From a checkpoint of a small transformer trained on Wikipedia: untied embeddings, a variant of Adam for these matrices.
MLP neurons of a small language model. Each row is named by its layer, matrix (down: output weights) and neuron, and shows model dimensions 512-607. Each number is 128 + 24 x the weight over its row's rms, rounded and kept within 0 to 255. Numbers have three digits each. A neuron's up and down rows have the sign that makes its largest values positive.
After each neuron's rows, "fires before" lists the tokens most often just after its 100 highest values on Wikipedia text that the model never trained on. A number after a token or word is its count.

L2.down1428:114122137163157156146114136117134112140090135104136133110153129083130158136159142131159140126119155108108170075142132133073150134134104157104106176162085122105106091163131150124140146094159143145086176110138130145164160124132140126132140130105152146112158158131131127123083113129084133148
fires before: " | " 29, "; " 16, "–" 10, " |" 4

L2.down482:146137100137139154111094110105103127112150111138165129170118153120097139118126146121207150118175154159149164122157128118112134142111126096153110134165143104133130127112108115156132111083126118106117180118125110099113148114132126152113155134138077155193123092088132113176086122113114174157
fires before: " |  |" 19, "0" 19, "1" 13, "2" 7, " League" 7

L2.down807:147094132103105120121131143127139154118115134103098174159106113126132138155128126132142157107165126192099136146127129131116114110132134116182104168124135140069132168122148124152132142095138155129122083137163116119100102151087122111111141110146152155121113111125101139125148109104115124111
fires before: "1" 31, "2" 28

L2.down1218:151110099111108093165149108122140110087140140106121113143134121117143141122136119150117144119185099143129122143115104131118141149137106141123160123124143127107102135127126120131133159108129124126106108133118095112143149136127106084145153145110120163035158131142159145107125152091138134139
fires before: "1" 36, "2" 32

L2.down2179:149125143108132105168127098101110145181071131131158148143143090142118099137153149125168128120122146138137113178158112139175143112087124132096136102131147132164130108150115138122136145130124156106110104150172113145135100153131110137093155136135121088142131133142101114082112116091131148165
fires before: "2" 22, "1" 21, " place | " 13, "man" 4

L2.down2209:145156110130156140116056121144163122143108127155135134129125106161111105105179114092143100136102118127103179133103142136116157150127117150102097133169134188137187112153133140137146122145056144125133170120141121143077126131155142124138136149108097124146127112110167136168151092123101141137
fires before: "\n" 31, "\n\n" 22

L2.down1517:152119169113131108163044135151121162194187108140118149149141107123117160137131110162138106139122087129089125112158132117140140127115155139125144118117103140085119182166144119115107114101152194140113117152135143153099105127132170124174119136123141146100127039111135129125113166104109151119
fires before: "." 27, " | " 17, "%" 10, "% | " 5, " |" 4, " m" 4

L2.down1419:122117115087140079152125166163107100121087122126161078073123117146139071103143143135117148098116138149093183116158170138128097139142122176121120143158170100082120115101137137172136141147144107108147123092126084111172080144154151137172134157114072097081134091183134146151103140131124125142
fires before: "0" 19, " | " 17, "; " 8, "–" 6, "\n\n" 4

L2.down1936:106110114128151146086136146103093132102157108112170117104170074158127130111145143103123100093165136144095127139142131124103155148108093125130120119099139127103107122167089116103157137133135137136106097131117108107151132142148121152111133119128145143139162119112103154114112122146149157106
fires before: "2" 22, "1" 20, " medal –" 8, " end" 4, " on the" 4

L2.down1217:092151141169109121149106125104097131130134182136120140155157131147127125160069127116059116105125153131082121117160141147109104179180127116121130093135147112131142167117157113131147121081164150131079126122128112150148124112173120173098148134124142182120091144118151115119126121108117125090
fires before: "–" 17, " |" 12, ":" 10, "2" 8, " |  |" 4

L2.down1313:118112118079128102155106121145119158137105151088119127109067122082134142110144140101120143078142124129109143113136169125107141118132123130133111147153151129122146110119135131113172128105137141101109175115145147144103136105143158163118128085156155149100116112146111139108124125120130128124
fires before: " |" 37, "." 13

L2.down2348:141096107131143082127085093086132141146164137144128115106068147118169120129134123133150107099139128173170120124121119143119099136155126119105137127130143080117131113122154117123121150127123109142103158127138134153106136132145139133129129146169168129149151154139114078110079157121131164149
fires before: "1" 33, "2" 17, "as" 4

L2.down1876:123098134104105130151075144130140146101077188115118156129110103122149144135142123115109120089111106097095105143155147128115166144128135120133131156137135143123125128141108165187117152143102108131162088128134114096173128142129133101128148092098123126110144137133123149122079117107079137147
fires before: "0" 40, "2" 8, "1" 8, "6" 4, "45" 4, "3" 4

L2.down1915:115170116135079119128132137100125083136099097100109159163112100123167135137129148117094123143140108128130139106118147161092134154120105146116194126131156120120124144132093187141128145152145102133130163118137142134127129105156133128157158156130130151126119089104089119141118083107104139107
fires before: " | " 18, " " 10, "–" 9, "1" 7, "and" 7, "ug" 6

L2.down665:121088134132139106157164133167145135155148156177112172074136138141124121132086157116124123090168135114142140132118125140111209152121090131120110117140139153080140145131108106098141122131132120137148178118145114123115094122126120121121088111125133135103144123154125136171120143146118134124
fires before: "\n" 41, "\n\n" 20, "2" 8, "1" 7

L2.down1499:151128142166106180145147121151099120138161127134090104182122126118162107132168130156152150131161135169092136113118139138136121122140131153129106090108107130150150119139113126152129117141109092142140162125109109120136081114120120112141128159139124140104145162130149106082150130140097132144
fires before: "2" 24, "\n" 20, "\n\n" 14, "==" 4, "1" 4

L2.down1851:194122136162134126156111100103171135163102133112126106123118129117139158116096128133130097098134083128106131106168153139137146113127094149091149105115131155131097175153103113138162107107083152187103135117091123125150190143123183123098111088144139151122107120176138108137171111125131145142
fires before: "\n" 43, "==" 5, " Gl" 5

L2.down723:146135097137110149130155120108106166105136121131100142188080130105149154061170135154109146097133132131160152153142124125118131156146140119154113127116120136161144122159100082137117079127106143094160152129112134141104158141080150147121112113110143159157102110115101166136157140128106146138
fires before: "2" 50, "1" 24

L2.down1097:097103130174126106169139115132160130139098130166148142144139148154149134142147121135108125108174127139110141178115131087123129145152116152168155118152158124138107128112148120111104136115151126139112178079109136147104129118103136125129095149156127139174131122131126149109135080134163137131
fires before: "==" 23, "===" 19, "-" 10

L2.down1584:169164140081104100141161128096151125125137145107125133134181134124132143166142114136164140165102133101135105103077117128098146086076135106129133125137098125159094097175107159134158164145096115143145126124161137130131129154093140119128131128138126078122118127126114153101113102156146121138
fires before: ")" 20, "–" 12, "0" 10, "-f" 7, "1" 7, " (l" 5

L2.down271:124153118126123115118134146134166083135137134134168163143149111121142151138131108121141125169152162076139142107103109132101117168114095149120119124101142131136129143167128147130106117124126117147139079143151176160124105129139087118133155149147155119131108108147140140108134136118106179146
fires before: "." 33, "," 17, " | " 16, "–" 8, " |" 5